python train.py --num_hidden_layers=18 --hidden_size=256 --num_attention_heads=2 --num_key_value_heads=2 --head_dim=128 --intermediate_size=704 --vocab_size=8192 --hidden_act="swiglu" --norm="rmsnorm" --norm_place="pre" --norm_eps=1e-06 --positions="rope" --rope_theta=10000.0 --rope_fraction=0.75 --qk_norm=false --attn_scale=0.0884 --bias="none" --tie_word_embeddings=false --parallel_block=false --init="normal" --init_std_qkv=0.0265 --init_std_o=0.00442 --init_std_up=0.0265 --init_std_down=0.00442 --optimizer="adamw" --learning_rate=0.0015 --beta1=0.9 --beta2=0.98 --weight_decay=0.08 --lr_head=0.00788 --max_grad_norm=0.5 --warmup_steps=210 --schedule="wsd" --decay_fraction=1.0 --decay_shape="linear" --final_lr_fraction=0.0 --batch_tokens=32768 --max_seq_len=512 --doc_mask=true --train_tokens=257800000 --max_steps=7868 --dataset="wikipedia_en"
MLP neurons of a small language model. Each row is named by its layer, matrix (down: output weights) and neuron, and shows model dimensions 32-127. Each number is 200 + 20 x the weight over its row's rms, rounded and kept within 0 to 999. A neuron's up and down rows have the sign that makes its largest values positive.
A block is one neuron, or neurons of one layer that tend to fire together. After each block is what it responds to, as a language model described it from the Wikipedia text at the highest values.

L12.down115,188,225,189,213,170,193,196,232,213,189,234,234,206,215,207,183,183,185,218,209,184,163,182,225,178,200,169,206,185,167,189,197,179,212,200,201,217,219,170,189,204,193,211,194,202,207,213,178,178,204,214,210,218,212,188,197,194,242,192,165,201,196,239,160,225,171,193,189,204,214,198,209,197,177,196,224,183,205,186,200,220,169,209,226,189,194,204,211,167,178,211,225,214,232,215,212
L12.down136,179,164,183,205,220,192,127,211,198,182,177,198,194,224,207,194,207,210,214,183,201,198,185,209,196,223,222,233,147,202,207,201,213,154,177,212,219,179,229,213,234,191,201,185,256,231,187,214,223,194,197,222,228,248,178,219,198,193,203,183,204,220,212,200,192,234,214,177,212,200,185,212,189,232,207,221,181,201,176,208,202,210,218,225,186,222,178,194,193,176,184,200,183,195,197,213
L12.down577,249,196,216,202,197,196,227,213,207,219,176,212,215,197,217,219,208,226,210,192,194,199,218,223,219,185,199,189,238,185,179,186,207,222,187,193,183,216,215,191,182,213,212,188,192,211,195,202,224,183,201,175,203,211,196,233,192,187,191,208,200,232,203,191,208,214,193,194,192,210,221,206,213,185,205,198,181,206,210,183,174,203,190,162,214,203,189,205,181,186,214,151,207,195,199,221
L12.down640,210,218,168,204,180,208,201,194,195,209,144,181,212,186,203,231,191,225,223,192,205,191,212,189,225,193,201,224,180,196,213,221,190,237,183,176,192,195,210,175,207,174,163,195,187,194,240,249,163,260,187,181,179,235,213,238,197,217,196,201,178,177,209,211,203,166,189,224,211,198,194,170,181,229,203,200,244,222,225,199,211,189,224,204,182,198,190,223,179,201,226,188,192,188,192,223
Responds to: Coordinate digits mid-number. Single digits inside map coordinates, such as the first digit of seconds after ′ (94°37′05″) or mid-decimal degrees, and weakly mid-number digits and word pieces elsewhere.

L8.down276,208,200,211,181,202,221,188,179,214,192,187,175,185,202,187,189,191,194,214,163,202,182,194,205,165,194,206,191,192,207,198,153,200,247,246,188,226,230,205,199,189,185,202,182,211,214,214,198,205,196,212,145,194,183,191,232,208,215,194,187,196,185,196,245,184,205,208,208,192,212,191,190,181,183,197,190,200,191,207,179,196,223,215,193,201,228,214,225,228,213,237,190,195,225,184,201
Responds to: Mid-word continuation tokens. Tokens inside a word that is still being formed, mostly the apostrophe before possessive s (Schönberg's, bed's, d'Orbigny), also word pieces (sidew-al-k) and digits after thousands commas.

L12.down113,190,186,216,191,202,206,206,188,195,186,191,167,200,227,237,221,205,228,229,207,220,207,187,200,194,211,151,200,187,220,215,170,189,207,229,183,213,169,218,205,199,193,231,193,183,179,227,217,193,189,200,190,180,130,175,235,211,195,198,161,197,193,192,203,191,206,191,213,182,213,182,181,214,179,212,214,200,236,191,209,200,227,198,184,173,184,229,204,181,174,187,170,203,158,231,208
L12.down129,196,193,225,242,200,196,198,191,204,197,204,201,162,209,206,197,200,197,243,190,204,224,213,185,182,217,207,182,205,197,211,204,199,223,229,137,203,204,180,225,227,196,225,215,210,197,215,202,188,201,210,215,198,187,172,167,195,216,227,209,211,158,156,160,208,209,186,193,208,206,215,193,183,193,201,223,219,208,191,217,225,205,189,213,199,213,190,164,182,190,190,202,226,187,191,185
L12.down421,212,220,201,181,208,205,181,185,173,200,180,232,204,208,216,227,179,215,209,162,239,215,217,182,197,180,164,196,207,213,208,220,211,228,213,151,200,219,187,170,211,194,205,179,165,151,205,212,196,211,202,187,204,243,162,198,232,191,189,214,203,218,178,197,218,165,195,170,172,235,218,193,198,214,187,203,227,199,179,203,219,182,192,182,195,209,196,209,197,210,239,196,218,181,206,187
L12.down662,179,170,201,217,220,233,176,200,208,191,225,189,182,214,195,203,222,201,215,191,210,202,228,180,195,208,195,193,223,219,214,206,198,217,212,195,209,186,206,179,211,230,198,180,185,201,180,185,212,200,220,175,181,226,184,192,206,210,205,202,177,176,184,190,164,222,212,166,172,184,234,193,219,177,203,233,186,208,222,262,190,238,188,191,194,195,245,178,165,166,155,191,170,245,229,202
Responds to: Paragraph-initial "On", "at". The prepositions "On" and "at", strongest as "On" opening a new paragraph before a date ("On October 20"); also mid-sentence "at" (at least, at Stanford).

L14.down46,188,209,222,173,215,216,187,201,189,219,190,200,230,183,194,167,185,186,216,157,194,186,170,169,224,185,217,199,193,215,226,200,204,193,204,223,202,245,177,195,236,221,220,184,200,212,214,164,214,200,215,169,227,185,234,187,192,237,198,172,190,213,191,179,179,213,200,222,226,204,204,180,190,172,187,189,217,193,193,198,212,235,193,197,196,163,215,228,225,233,184,198,217,216,203,193
L14.down62,170,194,207,189,194,186,196,202,209,198,211,222,192,240,195,175,189,178,179,200,190,237,228,191,206,201,210,206,217,202,191,230,252,187,191,195,215,198,209,206,187,215,203,155,198,177,199,198,184,219,208,186,184,210,189,233,198,222,241,210,178,204,195,207,196,206,187,201,174,197,221,179,210,163,196,188,226,179,213,207,189,208,241,215,180,201,214,179,222,178,208,212,191,209,187,181
L14.down85,248,218,194,213,184,227,242,222,227,202,214,190,181,200,162,171,180,209,225,201,223,237,221,210,192,198,179,208,193,225,205,202,189,207,193,215,200,185,147,200,199,200,209,170,195,184,212,161,189,173,223,223,213,178,197,192,226,190,145,211,201,197,229,186,148,223,232,231,230,182,195,217,182,214,225,179,182,216,205,203,178,222,233,218,196,205,161,200,163,234,175,215,196,178,208,210
L14.down105,231,215,200,207,222,190,214,183,196,210,223,238,200,165,201,220,186,169,199,165,200,197,206,187,183,211,171,182,232,217,181,212,229,156,209,177,195,233,179,214,213,222,236,200,229,199,216,220,204,198,195,216,198,201,190,199,208,222,201,182,188,192,205,186,172,202,203,222,202,199,203,226,202,220,252,201,174,182,214,188,193,172,208,223,221,223,187,203,195,204,142,169,164,177,209,196
L14.down130,243,177,218,198,192,176,198,215,177,165,247,203,165,171,170,208,215,191,172,200,166,218,192,232,184,209,190,217,210,228,199,161,184,207,183,199,174,192,226,220,193,220,192,195,238,200,240,173,252,209,234,202,204,223,177,215,200,197,199,190,200,217,191,187,187,197,210,181,230,187,187,200,188,191,171,210,201,201,182,192,219,190,201,175,177,202,197,210,185,193,189,201,214,182,226,195
L14.down159,212,245,200,198,205,212,201,200,191,146,204,163,240,208,183,216,223,206,210,164,220,213,199,199,171,184,205,197,218,198,183,219,199,199,194,220,245,211,179,210,186,197,207,197,188,208,191,224,210,168,175,207,213,225,237,171,224,200,185,211,174,213,177,208,199,235,206,198,192,187,219,201,185,185,205,179,160,198,206,196,174,225,206,198,202,197,209,200,218,211,162,198,209,231,208,204
L14.down208,225,208,202,205,222,198,191,184,196,188,207,221,185,207,195,190,216,229,209,205,216,183,244,197,227,195,193,207,219,186,211,216,206,196,151,209,204,215,185,208,190,214,162,186,204,221,183,172,171,195,200,156,178,234,189,218,203,178,223,207,199,245,196,213,171,209,223,212,156,198,199,225,231,163,192,185,217,170,201,223,202,201,186,181,175,203,177,198,185,229,227,216,197,213,225,202
L14.down228,169,187,182,216,186,202,172,202,199,201,184,212,190,206,227,183,218,186,200,183,213,191,202,229,178,223,159,199,170,162,194,203,173,179,211,210,222,209,219,198,187,183,185,187,188,199,238,221,196,193,201,181,225,183,192,199,199,184,241,176,236,212,195,185,198,193,219,212,226,161,195,199,230,227,179,223,202,241,192,192,211,197,194,220,232,231,236,204,196,185,194,179,228,207,169,167
L14.down322,192,196,218,178,199,187,216,220,234,188,207,183,211,194,228,183,210,203,233,194,221,208,202,208,189,200,174,180,251,217,180,174,246,224,185,165,270,182,188,205,217,210,232,202,213,209,212,192,212,194,214,187,211,213,240,185,204,185,216,193,209,220,198,209,195,188,210,223,201,223,218,211,218,197,216,148,205,201,194,211,186,193,179,190,235,184,199,183,224,184,215,192,214,170,218,237
L14.down327,151,221,213,166,194,203,185,220,234,200,181,184,222,226,192,206,188,196,202,203,184,204,212,236,195,235,199,206,193,240,179,182,220,222,196,173,201,209,191,199,180,223,235,192,183,182,213,194,187,221,189,194,226,203,152,224,193,214,225,195,219,191,195,230,204,212,226,180,174,165,178,156,182,193,193,223,215,184,214,214,198,196,198,223,185,181,240,177,221,196,224,206,231,182,200,225
L14.down337,212,187,213,190,192,192,232,198,201,186,208,192,222,185,219,182,185,197,170,216,204,209,210,203,198,226,198,188,162,209,242,213,202,187,192,147,198,196,200,216,190,224,247,198,227,172,210,219,233,220,201,178,173,183,247,194,182,218,201,190,192,214,179,189,202,201,203,195,189,193,196,185,205,182,144,184,220,180,230,202,195,239,165,215,190,210,185,188,205,209,187,205,222,167,177,233
L14.down354,217,183,189,195,212,187,194,168,194,193,224,215,211,189,186,197,191,194,219,202,175,218,249,218,170,172,204,188,217,217,224,144,208,228,215,247,201,177,199,202,203,207,215,204,220,219,205,201,235,172,247,201,213,213,200,195,207,170,178,199,198,243,198,190,209,218,189,210,222,217,159,196,188,210,194,201,214,171,197,220,178,235,204,195,228,220,211,174,205,186,214,192,209,197,227,232
L14.down380,172,185,184,184,221,205,163,218,206,189,219,181,187,211,211,186,167,170,192,198,232,159,201,202,205,194,183,160,204,183,197,218,200,205,183,205,219,218,215,234,203,229,195,208,208,166,215,186,180,195,190,190,229,203,200,202,204,168,178,236,213,155,209,198,212,220,205,190,215,212,214,187,197,204,181,197,200,207,221,157,168,233,218,195,178,194,219,220,203,190,209,158,175,199,212,166
L14.down428,218,206,190,247,186,235,212,179,193,212,186,223,180,214,226,210,221,193,182,188,248,186,207,215,217,189,164,178,219,208,185,202,214,183,169,210,183,187,214,234,191,217,182,213,218,168,159,203,200,197,224,190,225,173,217,188,200,170,191,158,195,209,198,200,214,183,196,209,234,223,165,206,177,202,232,177,147,192,198,220,182,243,228,187,199,208,208,180,174,197,189,203,184,199,167,185
L14.down541,190,198,253,214,185,201,184,205,234,174,208,200,174,204,214,190,215,222,184,217,177,211,203,202,196,181,227,209,207,194,215,224,242,138,192,206,192,211,179,204,192,196,190,222,207,212,208,192,215,225,202,180,214,218,188,195,206,200,230,184,202,190,193,204,194,223,201,218,222,166,170,188,227,179,208,199,203,209,203,191,235,167,236,208,200,190,207,167,222,213,152,199,212,219,184,208
L14.down650,220,217,220,225,183,175,215,200,199,230,206,234,192,193,188,197,224,217,184,218,223,208,203,212,192,172,233,199,216,196,154,157,245,200,210,147,151,172,176,229,204,189,159,180,197,204,220,167,182,203,234,167,217,157,192,175,211,207,197,205,199,203,207,206,200,228,226,226,200,186,207,217,202,182,208,184,178,194,233,213,212,215,172,212,172,184,172,178,221,202,213,172,211,217,184,198
Responds to: Elision apostrophes, infinitive "to". Mostly the apostrophe after d/D/L in French names and titles (d'Orbigny, D'Oliveira, L'apocalypse), plus infinitive "to" after unable, allowed, in order, and modals (should, can).

L14.down5,239,189,199,212,211,185,166,212,208,190,187,177,195,181,204,204,180,208,178,198,172,183,188,218,168,209,183,198,177,200,219,232,217,243,238,197,204,221,166,158,199,252,212,210,187,180,203,208,206,181,204,179,221,215,167,232,197,168,205,213,227,189,184,197,209,213,200,228,230,209,187,204,197,250,208,256,220,214,205,221,184,179,195,208,202,236,204,234,183,221,202,184,197,184,186,181
L14.down32,217,182,195,198,227,192,193,196,214,191,196,180,195,201,201,194,230,177,156,215,188,196,205,226,200,161,197,229,219,160,228,190,224,196,225,214,217,191,215,189,214,179,212,159,220,218,221,190,202,219,180,179,162,193,235,202,172,214,206,176,226,194,213,194,197,198,173,174,195,230,215,209,197,216,208,182,214,219,220,199,181,189,220,192,196,200,203,224,182,193,225,204,190,218,177,219
L14.down66,180,195,193,191,190,192,237,182,198,177,205,212,217,164,198,169,215,190,182,232,206,201,180,223,183,226,164,173,231,196,226,206,218,187,192,199,190,173,169,216,192,220,180,195,182,231,199,233,161,186,169,230,216,209,195,198,186,182,193,220,210,200,210,177,209,220,161,215,191,211,195,193,216,191,218,234,197,187,192,162,229,194,175,180,196,197,203,193,184,191,184,211,205,216,157,191
L14.down78,212,214,196,207,210,212,196,190,227,193,210,200,194,191,200,189,195,174,149,202,170,199,173,213,210,190,190,176,173,190,195,179,276,210,178,193,177,240,202,207,198,200,164,204,169,192,219,194,227,221,203,209,213,195,190,186,165,196,196,199,216,192,209,208,205,183,214,230,179,215,210,228,223,177,196,194,170,196,222,234,208,210,219,196,190,215,176,195,205,220,181,187,218,236,186,221
L14.down215,196,236,223,173,187,193,231,214,183,208,189,219,208,189,220,199,203,199,201,190,205,176,158,219,165,227,193,209,211,196,227,207,211,188,187,174,184,187,194,193,176,195,220,204,205,192,227,178,158,208,227,229,182,249,188,188,197,220,208,224,196,200,212,207,197,174,215,204,227,216,172,199,219,218,220,221,238,161,239,208,215,191,230,224,194,225,164,208,206,225,171,202,170,214,211,223
L14.down230,205,225,177,204,206,179,222,178,227,218,190,208,190,192,206,192,199,178,218,184,220,196,204,168,186,186,245,176,198,221,204,240,174,215,192,192,194,181,198,178,211,150,210,187,170,144,192,206,179,217,183,187,184,164,182,225,210,200,192,209,189,155,172,194,202,216,149,207,185,214,179,237,188,203,233,218,192,224,188,201,228,158,195,194,216,190,227,163,141,184,222,193,196,216,202,202
L14.down265,230,224,227,197,204,239,176,201,200,230,202,179,189,241,202,175,172,186,188,222,226,221,214,211,207,209,209,156,208,217,214,201,164,179,155,181,175,203,196,225,191,164,218,174,171,196,187,191,193,219,201,242,199,213,188,201,194,223,211,220,199,200,235,173,219,196,191,164,179,199,181,239,191,205,213,185,208,206,205,191,220,195,183,222,227,198,227,216,161,207,209,212,223,199,208,242
L14.down301,210,203,209,194,175,212,198,195,236,219,203,201,212,212,191,203,198,199,192,213,218,217,184,204,217,183,211,161,187,206,206,175,200,214,196,184,188,202,176,210,192,204,185,215,186,235,236,205,201,193,244,221,205,172,211,167,223,177,209,203,202,246,220,200,184,224,189,193,230,249,155,169,232,232,222,201,213,196,217,236,229,214,194,191,204,201,254,189,179,203,188,194,197,199,175,212
L14.down345,191,224,195,198,187,208,196,210,214,185,196,183,212,205,196,176,164,207,227,188,199,215,187,211,174,176,224,194,186,192,191,204,187,182,188,182,190,204,187,186,197,204,210,200,242,200,212,191,218,193,198,148,208,213,179,213,234,227,228,210,211,179,221,190,159,205,231,171,195,204,188,217,225,198,191,222,146,235,187,200,192,202,168,231,229,243,184,172,188,221,199,184,194,229,190,196
L14.down410,172,213,190,153,196,178,212,197,223,216,220,236,229,185,191,217,152,175,209,178,204,218,198,223,185,202,220,171,243,215,218,180,205,216,184,198,202,206,207,204,204,211,223,204,198,182,182,199,180,201,181,149,186,178,161,228,200,205,226,190,209,211,178,206,224,204,234,150,199,217,210,172,222,200,173,208,202,206,163,217,235,193,195,201,236,215,188,201,155,187,175,216,188,186,214,186
L14.down431,219,232,221,194,205,189,228,192,193,234,195,181,209,207,198,210,194,185,234,205,219,192,216,183,205,188,204,213,211,226,189,202,189,175,236,187,214,214,145,186,191,206,212,194,172,231,203,198,206,232,194,205,221,217,204,197,212,202,201,205,204,200,211,215,203,206,148,210,225,186,215,211,197,202,215,220,234,219,220,191,183,231,201,207,204,174,201,176,197,265,239,193,188,242,211,225
L14.down511,190,179,187,201,181,200,212,185,197,201,223,219,193,205,226,201,195,179,190,192,224,205,187,170,197,198,203,192,209,213,196,235,168,241,226,189,178,177,183,239,169,189,185,243,199,191,208,217,229,189,226,231,175,177,185,211,215,240,189,178,213,187,184,157,230,187,215,199,198,188,210,204,163,226,191,220,194,197,216,166,233,161,215,186,230,235,190,197,230,159,208,235,213,211,186,217
L14.down519,216,198,189,172,230,212,222,165,212,224,183,206,196,207,204,234,201,183,165,201,209,233,211,199,243,238,177,224,221,182,200,204,199,188,165,205,200,198,210,204,214,208,162,166,220,199,228,242,217,196,192,223,173,188,164,223,201,210,157,195,202,192,187,216,223,214,199,183,207,222,200,233,203,177,207,185,194,224,170,214,200,218,170,156,191,208,171,203,168,218,213,187,198,197,183,199
L14.down551,201,248,195,196,219,180,182,175,190,163,224,193,160,212,201,192,221,201,205,198,208,201,170,175,196,179,209,168,199,195,204,242,201,202,187,169,184,227,185,184,226,225,226,202,197,181,211,213,170,175,236,207,182,235,199,159,175,178,187,207,188,198,199,212,208,161,194,184,216,195,188,190,166,224,227,239,209,181,176,194,205,172,212,224,198,205,216,209,221,209,181,168,207,222,248,211
L14.down627,169,166,189,172,190,210,228,199,217,202,203,228,194,204,198,217,199,205,164,187,211,194,209,228,177,187,193,161,205,187,213,208,187,183,227,199,160,202,191,201,196,208,208,184,196,194,182,231,197,197,211,234,238,233,161,216,202,179,190,195,184,190,193,192,181,224,163,218,224,200,194,167,172,201,204,198,196,210,199,208,224,177,182,218,156,200,227,193,169,184,210,212,199,198,201,240
L14.down671,214,209,229,179,195,164,228,196,216,201,221,183,221,209,188,177,199,194,233,208,184,209,222,209,207,201,185,203,212,173,203,191,206,200,213,216,210,204,219,200,191,207,196,194,178,206,183,203,224,228,190,202,183,178,172,197,231,202,178,173,197,209,182,182,202,186,207,194,214,202,233,235,204,211,194,202,164,213,223,246,183,191,201,169,196,181,168,194,192,202,211,183,174,171,239,201
Responds to: Date/place preposition "on". The preposition on (also On, of, from) introducing a date or location, and final digits of years in date ranges, e.g. on 22 March, 1862—.

L8.down578,212,174,203,237,222,188,198,219,198,219,188,204,199,188,198,208,171,200,191,217,217,228,197,211,220,188,239,243,211,173,194,189,229,190,208,221,211,184,208,190,177,196,203,215,198,191,211,180,200,190,239,188,169,201,178,227,201,202,208,174,195,177,171,197,231,161,202,173,214,231,229,192,184,198,231,186,180,205,205,228,207,200,193,199,208,200,202,184,187,193,184,204,177,204,218,203
Responds to: Decimal digits, name continuations. Digits after the decimal point in geographic coordinates and statistics (26.1|8|8°N), plus " of" or word pieces continuing multiword names (House of, Van D|yke).

L12.down160,191,189,189,210,198,202,189,188,185,180,208,211,185,250,220,196,212,187,221,168,209,179,205,192,215,228,165,198,212,206,182,209,222,234,218,208,219,212,211,214,208,186,180,189,211,201,228,209,209,177,218,186,196,187,226,214,213,177,210,197,210,216,190,214,205,192,212,227,182,216,197,201,188,198,203,224,235,205,224,223,201,200,210,184,213,187,156,231,208,190,186,226,218,190,198,203
L12.down244,280,150,188,194,190,203,213,188,167,220,205,174,205,191,162,215,196,205,193,198,203,179,218,217,210,211,210,182,223,202,210,180,197,228,179,188,220,163,182,199,220,214,220,208,218,210,194,189,236,173,221,224,198,160,177,184,197,199,195,201,181,196,208,200,192,190,164,200,240,204,153,218,185,196,218,200,191,189,206,205,194,235,221,201,192,220,199,196,233,207,198,208,198,216,188,169
L12.down266,205,183,213,177,202,191,210,200,193,190,221,219,174,200,175,190,187,184,197,194,210,191,217,181,173,183,186,215,195,234,216,153,218,181,191,195,232,144,236,180,175,204,227,213,225,226,195,207,233,163,208,192,244,172,184,195,178,203,209,201,219,254,218,256,174,201,174,192,196,198,192,193,225,176,212,170,187,180,208,191,191,219,215,198,201,201,187,174,198,164,231,202,214,190,214,181
L12.down376,232,203,203,165,204,196,198,210,166,198,256,178,172,197,201,190,212,217,183,192,202,198,195,165,218,218,188,171,187,223,211,201,176,197,206,210,206,193,166,177,217,201,198,181,197,204,249,184,196,196,215,179,214,172,197,188,180,183,178,175,213,258,188,224,222,182,171,190,226,184,198,215,167,213,198,223,185,199,204,191,180,190,170,170,195,226,215,197,212,208,223,198,231,191,227,198
Responds to: Infinitive to and modals. Fires on infinitive "to" and modal auxiliaries right before a bare verb, e.g. able to publish, how to play, can be, can't throw.

L14.down111,162,213,178,165,213,198,240,214,233,222,215,214,206,197,209,185,193,155,187,224,182,187,168,203,176,191,173,226,193,161,189,197,191,192,188,190,238,237,208,207,226,189,211,184,186,195,197,192,190,182,194,195,234,203,192,186,197,172,187,217,218,190,216,232,207,204,208,212,259,208,213,209,199,183,208,211,221,235,245,222,180,188,194,192,188,175,180,167,247,237,197,175,197,188,215,182
L14.down136,204,190,174,195,177,224,197,208,221,188,224,215,201,209,180,192,164,216,221,234,175,224,208,200,187,190,187,256,182,206,208,210,213,169,214,230,178,186,199,208,232,205,213,170,207,209,197,196,238,160,188,207,179,199,220,203,211,202,180,176,243,190,184,189,262,206,157,212,208,191,189,193,203,213,178,230,209,210,206,198,213,176,195,197,177,195,175,182,203,210,183,196,158,204,206,182
L14.down182,205,172,184,205,212,198,238,180,207,274,193,207,177,206,169,200,204,222,234,211,206,204,210,211,215,194,159,223,195,193,210,143,232,214,170,206,179,178,214,206,200,194,226,196,178,222,173,196,198,211,197,195,193,206,184,241,233,192,161,193,214,198,193,218,230,208,205,208,208,186,199,192,184,210,227,214,164,184,188,200,164,228,211,228,202,214,219,223,203,208,194,218,199,221,199,221
L14.down221,187,185,182,174,202,205,192,205,217,198,200,186,198,167,170,198,201,184,201,215,196,205,200,233,197,229,199,194,196,226,225,167,213,198,164,230,214,198,208,228,196,227,208,214,184,199,172,233,234,201,215,217,196,209,213,179,168,187,221,224,198,182,220,198,179,201,209,187,212,225,215,184,171,202,223,196,190,209,211,200,191,224,192,167,224,196,183,190,149,196,206,235,233,246,177,178
L14.down244,229,182,188,220,195,202,217,202,203,207,190,191,219,180,202,180,182,199,182,215,193,209,223,207,216,189,182,189,181,180,214,187,168,188,216,187,204,190,224,219,190,197,202,177,189,205,220,195,183,239,215,201,197,193,229,211,173,192,176,193,216,193,225,163,178,191,161,194,187,221,211,212,190,221,221,197,237,225,215,237,195,182,211,204,211,215,222,198,207,194,222,201,229,198,238,169
L14.down268,200,239,188,191,209,197,199,205,146,202,225,183,202,192,211,218,207,188,202,174,184,187,230,182,214,218,206,203,168,196,194,169,221,191,148,178,203,192,212,208,230,236,172,180,203,195,185,172,236,216,184,165,186,245,195,168,190,207,203,190,197,187,192,193,167,242,200,232,186,222,198,206,184,204,216,182,199,186,203,196,196,181,214,198,175,209,218,214,181,231,217,205,208,206,218,185
L14.down293,205,198,169,162,171,196,243,179,204,192,191,218,180,215,185,215,189,219,201,221,215,165,181,196,191,198,172,238,198,200,217,217,208,199,187,189,211,223,190,183,159,191,169,188,205,190,200,234,205,210,200,213,197,211,186,208,195,217,213,192,192,238,212,186,189,207,225,171,189,205,221,170,209,178,200,213,208,218,212,197,197,186,195,216,172,215,175,225,169,249,194,186,195,197,184,196
L14.down401,191,209,196,178,196,186,208,184,177,210,169,226,206,183,182,226,196,149,218,207,193,187,181,168,183,213,202,203,168,236,203,184,138,210,222,223,196,222,205,188,208,186,197,225,214,211,207,200,224,201,234,206,203,188,227,217,197,179,191,188,146,191,203,225,209,200,199,224,187,213,186,179,225,168,204,196,167,184,219,185,192,194,221,171,189,209,187,172,202,176,224,214,188,173,198,208
L14.down415,183,210,216,189,197,168,195,187,181,207,154,205,191,186,199,192,188,224,243,196,202,192,166,155,197,203,187,201,157,184,206,208,202,218,209,146,228,205,230,202,188,151,192,190,205,213,190,208,205,171,198,171,209,190,229,198,175,222,188,163,199,187,214,201,222,175,192,213,186,193,173,167,204,240,200,208,211,213,211,244,204,195,192,188,187,188,166,204,194,210,177,230,134,233,171,156
L14.down438,176,158,218,232,194,195,193,205,178,203,210,218,196,213,181,222,218,197,177,199,158,212,200,197,172,216,217,173,207,179,197,221,190,189,159,237,214,204,177,222,227,178,196,203,210,194,179,220,200,216,215,181,178,193,211,231,184,189,214,173,180,197,203,212,213,241,230,192,183,191,154,210,211,171,173,201,191,181,184,225,239,154,221,179,238,203,187,168,190,246,222,212,177,184,186,203
L14.down542,211,174,194,234,227,221,218,209,193,200,197,170,209,180,171,226,206,193,190,208,174,195,186,189,200,195,205,182,232,200,202,191,219,191,194,203,192,173,186,218,177,187,179,216,242,201,204,196,187,232,199,213,227,203,189,188,216,197,182,210,183,204,216,172,200,220,170,228,215,210,166,150,216,186,164,177,197,227,179,219,195,204,170,204,185,208,197,211,186,173,198,218,245,246,207,195
L14.down585,220,201,208,204,208,220,186,196,212,237,214,196,176,200,197,224,183,221,200,165,186,197,212,201,185,191,255,179,180,168,205,195,191,203,211,213,210,202,203,204,215,191,199,221,203,196,203,201,175,180,183,220,210,172,193,200,184,195,213,234,192,236,175,166,209,211,177,166,175,190,204,186,194,194,175,211,216,185,230,219,241,186,223,201,210,204,214,198,199,242,158,203,154,174,205,217
L14.down635,197,209,198,226,209,165,210,211,173,176,194,174,210,213,221,214,241,165,200,238,202,226,177,202,213,240,159,206,186,174,207,182,237,213,213,208,197,164,174,178,219,193,221,225,220,204,204,207,213,202,205,189,196,193,166,185,210,216,198,208,206,203,198,196,177,182,186,215,218,219,185,172,197,206,205,226,211,205,189,193,190,193,207,199,188,188,216,211,179,227,238,180,176,224,209,211
L14.down670,189,211,227,201,199,211,158,193,197,217,228,213,199,203,215,180,202,199,160,200,182,210,221,190,217,226,248,173,187,204,174,204,198,201,188,232,178,194,224,212,175,177,161,203,217,213,193,162,183,199,213,224,209,158,206,208,216,175,185,201,199,213,197,171,203,196,212,224,198,208,228,214,211,220,203,219,202,208,215,190,200,169,209,175,202,219,231,185,213,224,233,177,219,212,164,195
L14.down695,204,196,179,201,204,235,185,210,187,224,199,196,189,193,217,230,184,225,172,228,203,206,213,171,251,196,219,193,214,194,210,171,181,220,210,217,176,205,226,202,183,210,198,204,197,210,192,228,193,199,170,166,200,199,203,214,196,204,206,173,182,204,220,210,187,210,197,208,220,193,214,244,185,207,192,193,199,211,172,253,224,195,215,212,212,217,190,192,198,180,195,177,249,184,228,180
L14.down696,185,205,193,190,193,215,211,207,200,213,204,207,184,213,218,200,165,227,218,200,207,181,206,184,202,219,201,146,157,225,180,183,223,225,187,170,223,186,201,181,200,203,200,198,166,198,229,208,226,191,219,204,168,211,201,211,182,244,197,189,208,174,226,244,234,199,217,200,171,210,171,228,213,233,174,195,232,179,210,225,206,188,208,177,220,193,175,184,206,210,159,173,201,226,231,194
Responds to: Mid-number digit pieces. Single digits inside long numbers such as decimal coordinates, vote counts and race times (47.9'7'65, 2,1'1'0, 3:39.'8'0), plus occasional word-internal pieces like Su'pp'lies.